{"n_head": 8, "n_kv_head": 8, "positions": "rope", "rope_base": 10000.0, "attn_scale": 0.125, "tie_embeddings": true, "init_std_o": 0.00618, "lr": 0.00102, "schedule": "wsd", "decay_fraction": 0.386, "seq_len": 512, "train_tokens": 1173000000}
MLP neurons of a small language model. Each row is named by its layer, matrix (gate and up: input weights) and neuron, and shows model dimensions 240-431. Each number is 128 + 24 x the weight over its row's rms, rounded and kept within 0 to 255. Numbers have three digits each. A neuron's up and down rows have the sign that makes its largest values positive.
After each neuron's rows, "fires after" lists the tokens most often just before its 100 highest values on Wikipedia text that the model never trained on; "fires on" lists the tokens most often at its 100 highest values on Wikipedia text that the model never trained on. A number after a token or word is its count.

L7.gate838:108113147093092129120176106135155097146170112181163147089103105133106147167074120144167142152106155111156121105154092102122107113144136122074150116149161145108176141150114139135131118149123140156128103124107123136145139115125127113089137128106123086132088122158161117128147123114113146166075159136162158096107053129126171126159118094118163147111138136120102116142093102121121172100107109157135151126119173100156100152107130152170110123123142103113129114115176115063147080083117140146133140089103109082134127175055126144130130091134135118102140141118130113095143126147171127151
L7.up838:082129109159149080147102134147130114140139106151116164147154104119191147178141109143148115138145122100117176112124183099171110131102130150134182149159135136108105110123117169150154153183123126122082125160100150087136119138133141175120146122165184132113122110129144153121140136154105117132149081122105132133155146119116138151156103119141121134116146178110147140107109133169140099169113113121107115165118145105122153169128120165137139137156155129121112125122127156149141138125128121124171152139153121095142125106122153125101142150141125150138106136092138151083106098186139103136
fires after: " |" 81, ";" 5, " —;" 5, "," 4
fires on: " —" 49, " " 41, " K" 6

L7.gate749:138114147132109145048173131120122134150101164130121150112159092129153155111105114127142143168098121098107158122147132117151128140129144155139118119137175182156096177104097164126107152152087125153112126122107154159146147140121120115069114085153112158129105135110117121101136123125119127149129130119163139144127139149101121135166122124172165154120126153124156113111128041122130127077123137157128073118169125107155102158130122173114122136106105133126101099124159104106169116138121142148141128146121106106178116189113124156124110106140157084108089131108113093127181128097154121127
L7.up749:123143136132146132161154143154116124125171131147095101158141090147183127104124127118125076135094110107181107072103109152133132130170141121096131128132167096118172144119117158097089118147120109140116116147149126098147123103149064153126131139110150152125115112155150081114153147165151173091156146171166114095136088131149132170138094128155159154166147158109146117139114116087156192127102125158140077097140143123128101154101106098137141158113152129148131136108074134100120138123096145148107157096129145127131134108135133125121069102137129118140120137115136107142136151128133148139
fires after: " |" 53, " /" 14, ";" 7
fires on: " " 55, " —" 13

L7.gate1940:204083133152118106095136113088120099134169111122102116056117153131110147160114098097127147154126106137131161123130098131107142115082158130101082138165117135154142195094075157132152120171138099167136111084128119139146154124114088156117102116118112121101080105127104104144124137120106128161169158120122148094118114122152131103122121150128128104142107112123126108115111138108136134164137075119095114058131101131145152123116103136108136136121098119152131137127163158104154161084143137161110143157125099161120145157093119129127124117151122110123088130149119112111112127073123125100
L7.up1940:132098126148150125177115143144127138105137123135128105166144113157140128147130072124133089136112109143099149124119099165124124131136116108139153110132112141104088103121081097155112180111113152135154136103098112127091123144124124121166124168093070114135134174117122163066124115134145209128124135160168176116137123142147081099133134092090139137079119127128129138109106126155142123119100109106119148124137128124160151142139109141116148067137115127083158152136089131148136146104138133124127162147136130145105127111105096162143164149106143104116132114114105142151135112135118108151
fires after: "-" 29, " " 25, "|" 10, " World" 6, "–" 6
fires on: " " 48, "202" 13, "201" 10, " War" 7, " |" 4, " Sound" 4

L7.gate1918:106159110135105169102106156164125126158121127125090152143102107148147123083135108084152116144126108158124135127164158103121145145100139121104116109103159112106172173110121125132120153116096131101123114143128088099112123139106138162082112153132132107118152159157114145110181148147135106141174099095162099170132108116139159142110103102078113156175128160079131112146128160142157123119127163122139110143135101117135135150134150168130127147143123121143151137103130116160130115140119082147130124097119150098105127144134104121112139121150133120134089145120136092102149120095069095169
L7.up1918:136115128146126171152123118178158145122115093133145118096138161116126124145132133083142133131120163165155122145099162159126148137136119112131136133117100103147128122140107161056138120129122120177133089147110126129160123133141162139123152147081135100133138153137150130146143108147187148161106126112106107158128106127114127114156137105078112148127125144105160130089092090054145122165132118133103169118118132125131102120122169132100122132153085156117138140141122127097153134117141104121103126138134137135156131127111087166149160101174138118131121135148144140132137141138094116125
fires after: " |" 48, "1" 4
fires on: " " 57, " (" 13, "-F" 4, "-M" 4

L7.gate332:120105143154142113106091095090125142148161125133152102181082116120094116114101113139117124136098143106124093134124152140133129141095132122161127135152126094101131105136098125117108139116130073118074095121102118178126100112114127120108107139077111153154148146135150117137121091160120095066118152111094101120109148123111097133112121140114194142105126154155146133118117113136110149157126136167140100121095140132096101143116101087124105146102132141146157119090135150148124148141175124143107112107122137123150142129146095083136150099151114107115122131131080141101165107117135127116
L7.up332:152208098111149122141122126090117124129130126128162145113133112128153147105139152139141126138071125143123131135083173096162111112108159098121167122100113156129123103146084214163108146173149112099135092149116166146082135161100120151131127124100122139139167140121146138150163074157114123118169142089096145167113136103134132119120104118131155151141118141154157135120125143146090122131121101132146113164105128083133134099112083159114089156137137131105125107114129122163121139133137141131171130116108177113114091122121124148132138155095106109121095117100187102054121110114160179130
fires after: "201" 13, "200" 10, "199" 9, "196" 8, "198" 6, "195" 5
fires on: "4" 15, "8" 12, "6" 12, "7" 11, "5" 11, "9" 8

L7.gate1407:138070133103098165149174142148116159082126118097105072131132160129118097138136128117122119159100107125143115116144121138116111140105111098124163114111121108137127129166101125152147119135143172147123123118125170153170115091128090149157130164122127112127133139081089138140100104111121162167133145092115114137120123203144170101169130112107149101122134127094128095122070113080172129158170070100132158115146148100133124123145153052154114159132122099115137102132099172122136121131114157091146121149110143129131099129161108149167136113164127137143123114140133116155114104108157115130
L7.up1407:082151138145131139105118132132102112150084137121085109168112104124146136076103157126118150124135151095119098133158133126122113125081130155161153096075090139107122121140130094136117100134139106121139142105112114151146116123122148137148125114105155129119106127144109124145145137082068090157135136122128107121149132100150099094099142184146070183137113119156142102155156123111100161143118132137149135148100112075133163116126163145151131166072110120130140131096124140148138102169109165143131122151119154170174103127091155130139122114129133111153156132151123138124143133117169123111
fires after: " " 29, "199" 14, "(" 11, " (" 9, "200" 6, "201" 6
fires on: "2" 32, "1" 20, "7" 13, "8" 8, "4" 6, "3" 5

L7.gate2071:123114152172107105114124123105133141139134079139112103139156117102114097116117131112090147123119115150147108161133143143149130096115104135111077143125095150090164116114119132121120133138115166142097138106130117165149107152140107143133153130138088089123118072183118153121161112137121082153162147092130047177142125095183146112172119123113122169125156140170109091181138081104125131104090131164096153126140123091115140139152110100113151106103161127159085135144099144132157147170100176167120112136139137137136119136131140132144106117119134134096104104113117078114096120148166126130
L7.up2071:144118125120077144099151102144150107105105107144140137128139156127143120102139181117099108147102124150131147112116113105146139153138153093167142085125109145116146190117105131143118128121141150137125112109157122118152142149115113112166120139142120159123089121153166136131093117138100118174152127143133134142118131101115087120140122133101081117140130118119113128148129119151126135126154187114110154157152132129130145128078091110134112088128155132148090124150120109147157135116088138145113109146133090161152173119075109103116143121100142122105097108085143126141128140141114116146
fires after: " " 28, "|" 24, "3" 7
fires on: " " 33, "202" 15, "201" 9, "–" 7, "\n" 5

L7.gate751:095142101149131083124154124152125141119123147109149109161130118134097144126092116127098153151084129129150148111112121189150114146097183132167158155129129131126160111105116090091082156152146110135143135136116164115201118117103133145126167113098123129108133120174145139130081127135127089150165138101131144056143138112110104138127152156112114168180108139124114147125104175117140152101108110131089134091139133110097147101142095124123104100107109114109163125107160080140153121099141142159102135111153139098116117135094089112158118111119129118110114109102103102124103135147129109189
L7.up751:135081117105134076158149152118120129121110129122145152077091112125166180110167127106158128092126154148109106117148106110150157080126118105114152125153120134120155143102118113131118106141096168162078113056131116138153152118105169118117137157088113141105127114147093146120175141123163163121113107156137152120118161120129122161107142185090130161121118110122123092204123097114102135123145122096153148131115174131125073162126163128120117130133154121118120144140082112133148139103111203102135140150102144122137122143097124139166125149114087149122128150100092105125087106188115121144
fires after: "|" 13, "7" 10, "9" 10, "3" 9, " |\n" 8, "6" 7
fires on: "–" 38, " " 20, " (" 8, "|---|---|---|---|---|\n" 8

L7.gate2705:109107152139159136111137075108132168116129119114145124137163119081123114164115133124167109123136105164118154115135131157100125151157092100114143111139152151096129155130120105116122162146090091094146096135153136112099099083110135177149069123123140093145126131153121138117160111125155106177110147172139148135122118123131104115118177149108147134149132134147095110149158108153114125129139139141143163083104110168120140121152119122092166178116125110116124147109126111140081134103119109142139153099136187092184076143149105168171081107118074105130134137103097124096134123165128129128
L7.up2705:120122122104119132154153104108130074096122148102148088128154151135097151129071129122132154127149145095185173112100135115090141116121135088152108137157119161141090144113128137122157128148126098075137174155113135126114111112121115123158131122098091129131135104088151136184129118156120139158154151167097122128128084108105111153124082108159143176106159134167111125150106079088120129135155152142132097161120113167204162165121111102121153133074152143120181131143140131109139130107166108150137105119117161105147187137095111166107153171155133086166152123145132149136130155148120117112
fires after: " the" 32, " " 25, " late" 6, " mid" 6, "196" 6, " early" 4
fires on: " " 36, "0" 15, "-" 7, "196" 5, " late" 4

L7.gate697:157112150081148147152181127154156112133122124096164113130150109158106132125142144132150173155142161125110154117124127176120147118143104138136128100148147149114122139061063083193147082095114127130072116203133150117130152132108094145077145094116167137116127127106086122102170135154107119135132133185142147097093119128133213127130120113098098174102131107077134115112157125102133149101116135064109115107110111153132102154101157133157113122077130096071160104140094067159099117086105120139146166104150139141162111189101154143104111093133154086128096137114124155142126084167101161087
L7.up697:157166068125142191112116122119139122159106107125075130108142122138124131123121122127131122126115122085163116101098165123092107119133140146125143123159136149112120160091124125131091135148132084083128103048142154128128130140130073085106123091121144111121123109135128165135131147137117131123144141139168144094148151140136159091130163132133141122162138139120146089148104109115105105144114153125164175169149143134128120089088096102138129169129127125157132094082096117128105114120135135167157092114135147178103099135096031128163098076140122130101121137187165114130135133104131164130
fires after: " |" 34, ";" 17, " /" 12, "===" 5, "ut" 4
fires on: " " 72, " −" 13, "ti" 4

L7.gate1428:131166143137115122135143105155172112163121105123093164106129127118138137178129151121148092126120115143160122127129147136136097148134165166085137166150140133104155140140075154145128144136107125130147124137103133094140116177141140128107145098127118107145146120157116129097144103137123125092140115133191137118071065129153153129155088099122110146153110155150168106154118100097122125131153143158099121126165121106143111150141072099147085130097127148153134154124151115093147128123164137137104107115139107145156152193131136151121134113135107111167122121143147142094175148135149107113
L7.up1428:161148147152110134138113143137103127098130119147132126126152136115105166155163095136080120149146157107134100107102183149084117129080120112091150122114164168105179141126154110142093140108094104111130117139096131120122158163160109110120109146099132113114098114104144107137149125142116100109127160180129125085106139145107108113157135109114113154083127160142117136116137144114130156146106139148140088112122105089131159116131117108158116103087103121124159163094166122100101147129162157107104141099122136147139129139098154181118105115184143139162125180141154095125173113131122097107
fires after: " |" 54, "," 10, ";" 9, "anor" 8
fires on: " " 86, " K" 7

L7.gate148:136111154145152136074140128132155172102162127151146139133116132169122112135147115121129164152142144119083122130143130115107143112130127134127120084118076161087132168142084068119145138086163150155126153105121093089100106114133132133134121133145145137093119094138087105128143121152106136079160128135144119145084135145138108103125106115164172156116104134111124111141118139175126130175116134120081106128134136138095084158144096132164151146118133105138057122121169139182143114172124123148122144115114142134101101135116152160151116120142163134109142122131128110112144126126124116140
L7.up148:147118125108120151118155135084091113126133148112129177187143138121130116135107173091092075118156093115106110133105153135116146123132142100134137101118122142140155117114126135115111160102125130126120110133141125114137097108136095137107126122098158194124144140152122130155078096144165122117150138116155105086133175105101157128113114161156107089121141128141121184121157183139132087113148132105205165133105102085157103172098093104139123115128131124121133076133140148114116152173178136151143119121110127140125125139138157087129123132127101116117112084096116141118119101151145114144
fires after: " " 66
fires on: "5" 26, "4" 17, "2" 9, " in" 9, "3" 9, "6" 6

L7.gate87:161141174128093136132158114134137148107109125090141171123174132132119125136128121124115070138140085131141110088143155092134124088120146093137155119121122128122110144110142127124127092109155130101125128141129138148156150131069152122121137086167129126169138113134131135124100083110142138124123106116129078132131124133105137131187122117081162130114103184074147130084104101140154098134140108137127145108165134099141128147105102147155102121123117124133141152157152161093126096115131128151104138116118117126135091160116122096174105084150115120150141156192148153100129139135134147081
L7.up87:149108101163123104152159178132110117139128112146173131117135115156147122160103169128140111125062130088136149114140140139093127106167099096109146151137094115128108186159113138128132124134108113118176162129132106123133169149146155114124135109164127138150121121158172154160133154127147160095158097107155119115135127134194132109134125106176130128113155122089130173131105069117124112140129116141173113131123167094155144144127105140119126140185101140132141146136133140124091126104092145162151088155093106174128154121086108142116089152112180101132143095172138115158140121073121100104
fires after: " " 53, "–" 39, "-" 4
fires on: "201" 22, "200" 20, "197" 12, "202" 9, "199" 8, "196" 7

L7.gate2699:126180172151138129127111126127148113179079091113125102088165118106106169169118100121073193125167123104123127082132167133137124120147149123139116097132151116113116143107121142143133151126072116099121126138138129172159154152108125108178146102145132113118134127146124142118118135131147130133089148155119095156107118107135105136095148111126143126155130146157100115151133169116122151072093101154109132130125111092144089130095106143126173126148130120101155127103190108132135132096108085093111139103109114108147115121141134127139124109077136083152118094148095127129112140148188108096
L7.up2699:129110134114127098155143128117177096115101093150110062136145128146112117145143106123127116114126112131136117146156121126149129156080134128114153153140120097114138136109102123160140124144129152095123105133154121134136118133142104106090081125118106130099162139095114073159103137096150204131117085119167135155115135155141099086085119095128146130163148143153131130126144126107125177114111109130093105113105086098145143121106147146160100135119176121132179156134117086156147123167150109094163121088141116173115148142148146124142140187129185129121137143163161107121154141106137107165
fires after: " " 53, " (" 7
fires on: "197" 18, "201" 11, "198" 10, "202" 4, "–" 4, "199" 4

L7.gate2231:124134110133102139114103113103145208158132083107148166126104129086119100117108111099131124201132182177106130107107165124114132115109135140142132119092131138142140142134106139163152117153117136133095128126125129122133146118103119132108075134116111129119132138141119142109147149135138092118179145154126120136143098156120152151114108141142148159147125159159149188074140141154091149119105141164158101139078139146165126147136151129176142109113152126127119128105117151137136105129146072124140138147171108101100158123181108127098150130132135088134125141137147155127141117109109124135
L7.up2231:112149129139148108098117165122112143119127113134042125108117144121162107170144151159095158093135125126124125102136064124091146124133114145094131149169087167087143129108129114102110150105109111159114137107149124110145072111154113117122151123181108158113138119125110129167101162089116105082132150149136101155115138108100142124171125143103116112156074149151130124182113123103137153170137144079092116094102165105130116172152152102133127170101120133168132150159096113121180119128108146112160142126149102149176129152098077119139096089085147168116137121137121123151076124141129120129
fires after: " was" 23, " is" 15, " the" 15, " as" 7, " became" 4
fires on: " the" 67

L7.gate2145:134111116156116163106182115124147128119167097106127131122118097130137099095155138094141126152138119134118134098155129131089158127123149128140145111108099172139192138059152137159113127076114097151091126151116158089112138142129175118158105120165125116134135133116138146147124114131153109115135128121128099116107147113137115112157106117105114157149104139184094126136175104136113110124161135090126101142131115115115096153122133155187117140127135138136149122140109131126177146107116099156120125110133117150137133136128122103092157135104167062114148111122155134138188085087154148151
L7.up2145:133116100141093140128141148122153143124142128113101159129150105130116133114134142105149112117137125124113090108138119127151120100147114143132142111133111138090154119079158085126122089114151139114091131108145146104152081162133138107142136104113154136072143098109060124107118151129146123139172139152137112134122136117094144117172127144147115143082130103151146136130149141158127107166115157143123151137152120121114158107079161151161104153150106141129120125131091101130119170146085146089164093138109139165117126106105122064110122103117152166119151125145158100135157166077114169139
fires after: " (" 13, "-" 12, "3" 9, "0" 7, "2" 6, "1" 6
fires on: "–" 44, " " 17, "P" 16

L7.gate1210:140124167158103151096130139087123102113120114121122126114104111141173147169106120132135155123088116099137141083107116117118095144135154126124148187163176159136127196083085163195091133075127112155101125105115118125118149140107107131147126107138106107126138126129129167111173130117124119120122149175127106101113180106136187117129153111113163219141136150095127072114106093117152146113083157122123138132162116148134132150138120122134108085093112117147126129136131157142149126158195155119120105110119123142134138147125147143121114110118152126136133182126148109074108104105114122097
L7.up1210:116121137152125097140117143115138132132137074115121105135129120112136159149159117124127157134124142109153130115112143146128121172158126139115150161124134140128099173122137130105116125146109110155120098135118119135115120104122104114155118107126121139142110139119100136118150129090061101142131144169120143121101115122104155134169115108112165179082180126149132084149098159108152132101110131133110126098153109114135103131125114101171139144123125153134200166126121122119102109104166157132150129129099102196126125145154132136146133155162139111123125128145148148146091124127134117147
fires after: " |" 49, " /" 11, "1" 8
fires on: " " 35, " +" 20, "+" 14, " $" 7

L7.gate370:101093149109130133096185162135144115164132139159155147137134097118080125149131091142165105120101108104124120135165167105091139113111125074126135138126118166096138147104110166132092145146131146134099140162104175131093114160109140162083085111120108106113135116166119145115168120107139157117104114105132072146075167174100134153106139118100182149156109178115122112121099134169112106118110180107186128130154128139126149144158115156135136131144133116168108116128142131132117167063113109091140107117151119129126100092131110096152107108132112130139113127162156097119113113197070110121
L7.up370:145144128094161105105104129117116129144143090145132102180133158126151080145083130153117139170121137107144133133116168123094125179087133156145130120109143132111134083141111151130099111116145133150088138120130129141115149111130159156126097146136087128111118145147127130140148144125169118120156120142118098111151170121151151080123111105077171130125173099127118123181127109122160105151131158164142119153094143150135129145130123100161170163146111167101135135110145127162153185129133105126096169157160161131136116108107140176153126106145126124136135132136132139150147163189149102154
fires after: " of" 23, " the" 14, " one" 9, " " 8, " \"" 5
fires on: " the" 29, " of" 11, "'s" 8, "the" 4, "50" 4, " \"" 4

L7.gate2513:110134156125099106139116149150107178155121124137157169148176159119168122164117089148129179141094079120081105136121163137136116096156139104099110159090099167129146136146131109151090155147097090112124122137114118155153115181135123138112131088119149130125087120095149157139132085171140134079115144151114114161135095120083113125122143155133140122131133107131142123157148086202148098111110107139212144129123124158139119131139115162111141151134148102133113116124154109105130131132133158132122125072101091116116101166110123093130138099132128084107137166095102095086104074183140174104
L7.up2513:182117124117146117154131133144138133132123149108137119151155126158153112131166106128140147126116113120146130143132131079121129133151148111096163099086145136142102109128118142097159092051098123159129142148103082121133082151137150109111144108130156141146126146135130170136127151082109123161136104157153088113121126164140103173109081131106173117101142139112099112129114124104112143119163104178150165117152108107117135173137114121164113101146158120150129073119149149182123163106130127117150160120089116133102146110130107165132135105124093172075106113164097085133121132076144090127
fires after: "199" 19, "200" 15, "197" 10, "201" 5, "198" 5, " " 4
fires on: "0" 21, "2" 12, "5" 10, "6" 10, "9" 9, "8" 7

L7.gate61:133128102132164142104127137067129117124164142111139128116164120089148137118133119092116167150122101146118128126105153140074083126142112088110174135135102154115170089128098138119104137141142137159134097120113176159169088154096150117149157150090149175139137130143110157114162113102181123091137145136120096143068132146136145125145173145156124148137106144129129109156090130124136149127122091108089179125106113159101125156142118119147100130119118128171117161119139165133107134120113108139135157157137161119171133121132120163120147122114123119124102161109124140087103110120214135170
L7.up61:182120158138180129119156093088119138103129130123108119117118133105101165116151147133128129138089108080161120130083165122173127160099112092116137175076146130113117145161111164132110142167112152105137161118127125166124126141133212139125159115134151128127157172084133068150109131145126154141148132063113154127159121137143112093168150141137109102119166138135115158130107170135148138131171126111138152112143121140153124107111145116122139148110155135138097136083123115147124139132128119103154123138130123105153090096153125124072116138129117136113121164134108071111100123132137124117
fires after: "200" 25, "199" 20, "201" 17, "197" 10, "198" 10, "202" 9
fires on: "4" 16, "8" 14, "0" 13, "6" 12, "5" 11, "1" 9

L7.gate304:146113126151100136138160138151137136102133136119089113115074145111182117183131120129135133121120122115111158101101088176116130133109120152100108126118116074139122152080066126134120128134156127152105137158132132148106160135097139126110085160142120140085114081133133098167183126120134145173109125134145137098116144121168139109168123116143145112098139144105155090169107117135125143124144112146181136134088138084147160155118107113139131131135106137132124124134121128139123159102155128139123124138129107100123141168110135150132129127127072100168088130161131121085103112138128100106
L7.up304:097107110127170127125107133162106112125119175188144138134129143109112105132198099137123167123132158086149134132157158140109138088103131083111130139120115109148179130128113154107140133117122142151103117123125112137117139106186144096124149108070120094113125118084120123151120144106098141124135130125130114161124137110107134138149079159142168135172139156139100111120181095138138116139147176108154114091134152098134130153092096087105098117120085138120135125072125119133085162129097137118179156113083116136124148134159135131135145174132123103191115145141156112148135141113138097172
fires after: "201" 35, "199" 25, "198" 11, "|" 7, "197" 6
fires on: "7" 17, "3" 13, "4" 11, "5" 11, " " 10, "9" 10

L7.gate540:097139110091121127135130157143121113134144139120133151151095112098114142114134083065131105129137135140140114119176152140115154164117108097134180112131098149099140135130127129125100159129132146135108125117111125083125119151118064190125120121140137129138106121162138082142156101170109147136143123157147107167111134166162118118130155114086126113103125121117105133119180151078132111106130131129089138112163122105151112159152146096129116148117119095080152139152127119108149099103157119146096124091141105129127113161111149102168134097124095092127108119117145135153161139146100081133
L7.up540:159093146127157088142134141162126118115088111179153078113149122099117162158149138102104129091102142103144137124139132156136137113115114149110129155122135113110145194104108110153134127158152127126116137100146154110111127140091152152136147127128118105090095125097093117155099174101104105110106110095099105130159103135126102142095133098125106112086146114131126140145105176131126079157108130146144125113114133112143134163125126076164131079167127116153113155131076099132108145146118127113198131123177150132097147120124152142154124103116114136125121116145163129159112122149109132149
fires after: " |" 33, ";" 11, "anor" 7, "." 7, "1" 5, " No" 5
fires on: " " 63, "." 9, " ." 4

L7.gate909:119118149086124169090138102123131131145147119131099155131140137088177104117146140137180140122108124131130131125163151126151138112150143117099107131101119138102116125106090116148137137173150107141159117151160114127140103132132137145113085135110133100107165153106131175081166120166114154112084161138162141110133119116175148113129116117110144121168106140114114124099149124169108081114127170130171139072085129116123144129134138170122170142145120119114098148090123094143138149141142137165149137168131107077146152111146123108155171132104095099129093153119106128092145125137141154124
L7.up909:149146148131149115097145166142119055109102089138148116143098097124125168124102116106109120106126096099132159125079092101111130097146164119114085112156106114117157129119119130105144164133094130122088126108052130135098129130140101106121127152122148134176141175114143164133153142104133120154071139130138149129106133151112164132149132111115126112157124104133131143108136106091116079141154159083113158152153125121176081191139106097149082136127135120122150135151135148115151189130140148129171143077142138123104152104122143147133159162145120106131119159118118137164128192130152154144
fires after: "\n" 68, ")\n" 18, ".\n" 5
fires on: " " 60, "3" 6, "   " 4, "5" 4, "8" 4, "4" 4

L7.gate2113:193149141123127131133142106144133127108122146135152115121192179076127142121155129108141164139129102177129167130087112107145165096164169139146133130122110164109123162119130095104118123115097154149143175101131099179146129160147147101090122129132123150130117134096127171078142124116108120122134181162124108164103117119180106148139151173114126123160131152136145113163102140080094106155176104089140135066118131113108128126153115128127151142117110135141106104141134140130191084119143129129109163158104116145124071135129128107094133125085156149160119115099153102094129103142131101160
L7.up2113:106142118159121117124109110165139153108167120106138148144132151091105104127089130100141098132142134114116120129116120179115123109090147122119094109133132081171130130143127100070166159118136144124136129162091165128123137131101113106094115149112135129107102131121105171121097139117144158102157099098108150120117138147134132150116133147125180119127112136145084099085146155143139107116117126139165102129084090119130167143138143097135088143136114111121098163105077147131088110138149129173113083130113115169116119137076107101182151164184118123136126146135122086138112122107124144120
fires after: "199" 26, "200" 10, "198" 9, "201" 7, " the" 5
fires on: "2" 16, "8" 9, "4" 7, "6" 7, "5" 6, "7" 6

L7.gate2178:129163120130121086138141129119129125166158137123109166124125147151127131156127117137091127148165094118085098130149133110127125063099092109094155132149095133135114103156160122124107155119104132136108138150133162119186094160112162124129084139178130097165109084132124076100121117180123145093169113177130140112108139106131163113155115158130178114155149125088106121137080178136096110166126144146139158142105113103131131159120126150157105172117117141114130109136126129096119134109091125123144146127148098114115158130118099133117093119131144118170104130123136139107118124145140150137
L7.up2178:107154117150111176124150108118131187171141135093095140123091118149101119118134150109157139153159092142116101123125082137146111133105186134109173134135130107168089125108146202140136119142087136177102094149147179125130124100117102129152140152121124133091123090154094098152130106129076079141115099122119114145135126137147117117115199157114155180125144091138117129126127135134141149130111124133125146148118098129102153124152096132155153147140141133115133161139111089119113136118077122155084101122128126106124083105101144135131130167096123116074163115144096124125107126108141158137
fires after: "–" 34, " " 28, "." 15
fires on: "200" 15, "201" 12, "202" 8, "197" 8, "195" 8, "198" 5

L7.gate146:089114134143147108128135081134165194163129092156153167126151128094171129126143111107095102148111126080168148128129176129113165073159149145125105142089087150121157132140105108111154129146151124141113054133135087160157145135107118144137108103124163138143148114113092136114129103154126145118130120125159128148126094164181132095118183115126162121106126149149084131177091101138105129152124127148146143107143117131084117112126126138130207145112101098093095154111101120111154142113094161135132135100139123086113107179141089127143124110126110110138123131130116109107115115150169108134
L7.up146:136093112134067105126164140127109147123134182140137104127135143107149087132158141141159162153086115108177146122128122095116130124112104133149110132118153120097160204093103124150120114150117113132116117103115132189182123115098137110056081097137177149079115106144105127121123124155096074161140137152139169126090106116096129120120138119154114117114183100124130132175081158142149119165154117116141135114143139153114132133107114127086138123129077071112133152083055149107116106060103164110128145155128118133114134102143137116098114092124083129091141104118141112091104105100166075130
fires after: "200" 23, "201" 20, "199" 20, "198" 11, "193" 6, "197" 5
fires on: "5" 16, "7" 15, "8" 12, "4" 12, "3" 10, "2" 9

L7.gate2119:141166142097130133134154129100160131127138123120104170128104096086110146163126118109160149143130127137130083149131125136125120149127114097150150130128125141145134165090094140146100152094138123112136145067129143114152143115111138136102135112155141129138120122138131166105135128125153176097092150144166110133140147142146115097130146136114111136140094169101154106127161122111095083124132099142111128131156146125121095158154078131128110123098118141143098100144155130105099131125144135190127121111143137138113119129133093128125122072187099116105083111151138146136128102134152105153
L7.up2119:119100132111193083124150121150151140164157171174105150148114075171064130176125125117130133141148140105100138117162149148102093104181135123078155166115147160137150153131110104157135173117110132164148177134086115131108109132119140108168128140121124066139144142134128132116108102105062166112133147131108157116157177160157143170121150108169159086152160132121131121169153120145112080118110104139124108149127124175133109102090095120129125138148135155136117120121074129113113127117125138126120145130126125145095117114114141131124125130109174112142118126163151104129119106139122145119
fires after: " |" 26, "," 22, "|" 21, ";" 10
fires on: " " 94

L7.gate2406:146145148099082124113111165124127134137127160097137069103101104143107150129133124098122115122104126173090093111092116097136099082128136128120130112128108135140107138142111125159126154094148143150128133203145148142158092144150134127141137146133127140127193177150102152122106127117170120091119116155157154132135088141109154148145111115157142111148140093141105147098102084108125092119077136144128139155115085108112116152148149150108126110106105142091136123123152127163133112130111099124121115165131125125106143098168118107183132137132116141139127149130117119110148110141158095180
L7.up2406:146145122144131105089112105149108141138158115124157144137126150117169141136094109153169093088135164116129070090083096150164115104178137128102138140101185122145102102118143088126112123108111104157121190116141188152151134131116133118153171126108107141160124125150096127101131124120140159121155108103129136197138135058103143135092107138128119109131129127129142134113107126142104135119066137095111125123120106134070163108100108139143111117156111130188132145145133149100150098128161121128147096130113107100153147128121138136117135130139115129111135105129124109119155147152092150084
fires after: " " 32, "–" 17, " June" 5, " January" 5, "," 4
fires on: "200" 20, " on" 20, " " 19, "199" 6, "201" 6, "195" 6

L7.gate878:148123135072117110109138112100120135125121153107131092122134123131119155126154155133113083134106093115112101154138110180136138093153099096144095136109115100151138131101122112089073152127100150134109090109087073094131144098111156117128080152118101083136127137107162096124129124156125133154127195117153125125095139136148100116103174150112163144137129107094173096117118099138174131167128158144165191120127141135105108119105129128164116143122108120107119103129104084108135160115095138137152106099160137141111140151114136133136089146148126099067134099166123118136130131120062088143
L7.up878:097102136135129132142146111150181119132126134126113104137084127102165138147107179143089141145155171126138130145151128133113187105128125126118083174102129161130125173142109097132126163132121143176110173123139125161106147114127129106099085135110118099137125136103139118148100119085100140141182128135117151159142159119111103166148113119125118146157105156092146110157151112133175098140144109154115114107146160096110126150095124104095115086104123112116135156115192150149157111103134093146141183129095139133137169127133127152108157102108129111130149111172125129133140171149135116091
fires after: " " 39, "|" 24, "6" 8, "8" 7
fires on: " " 32, "–" 19, "200" 13, "201" 9, "196" 5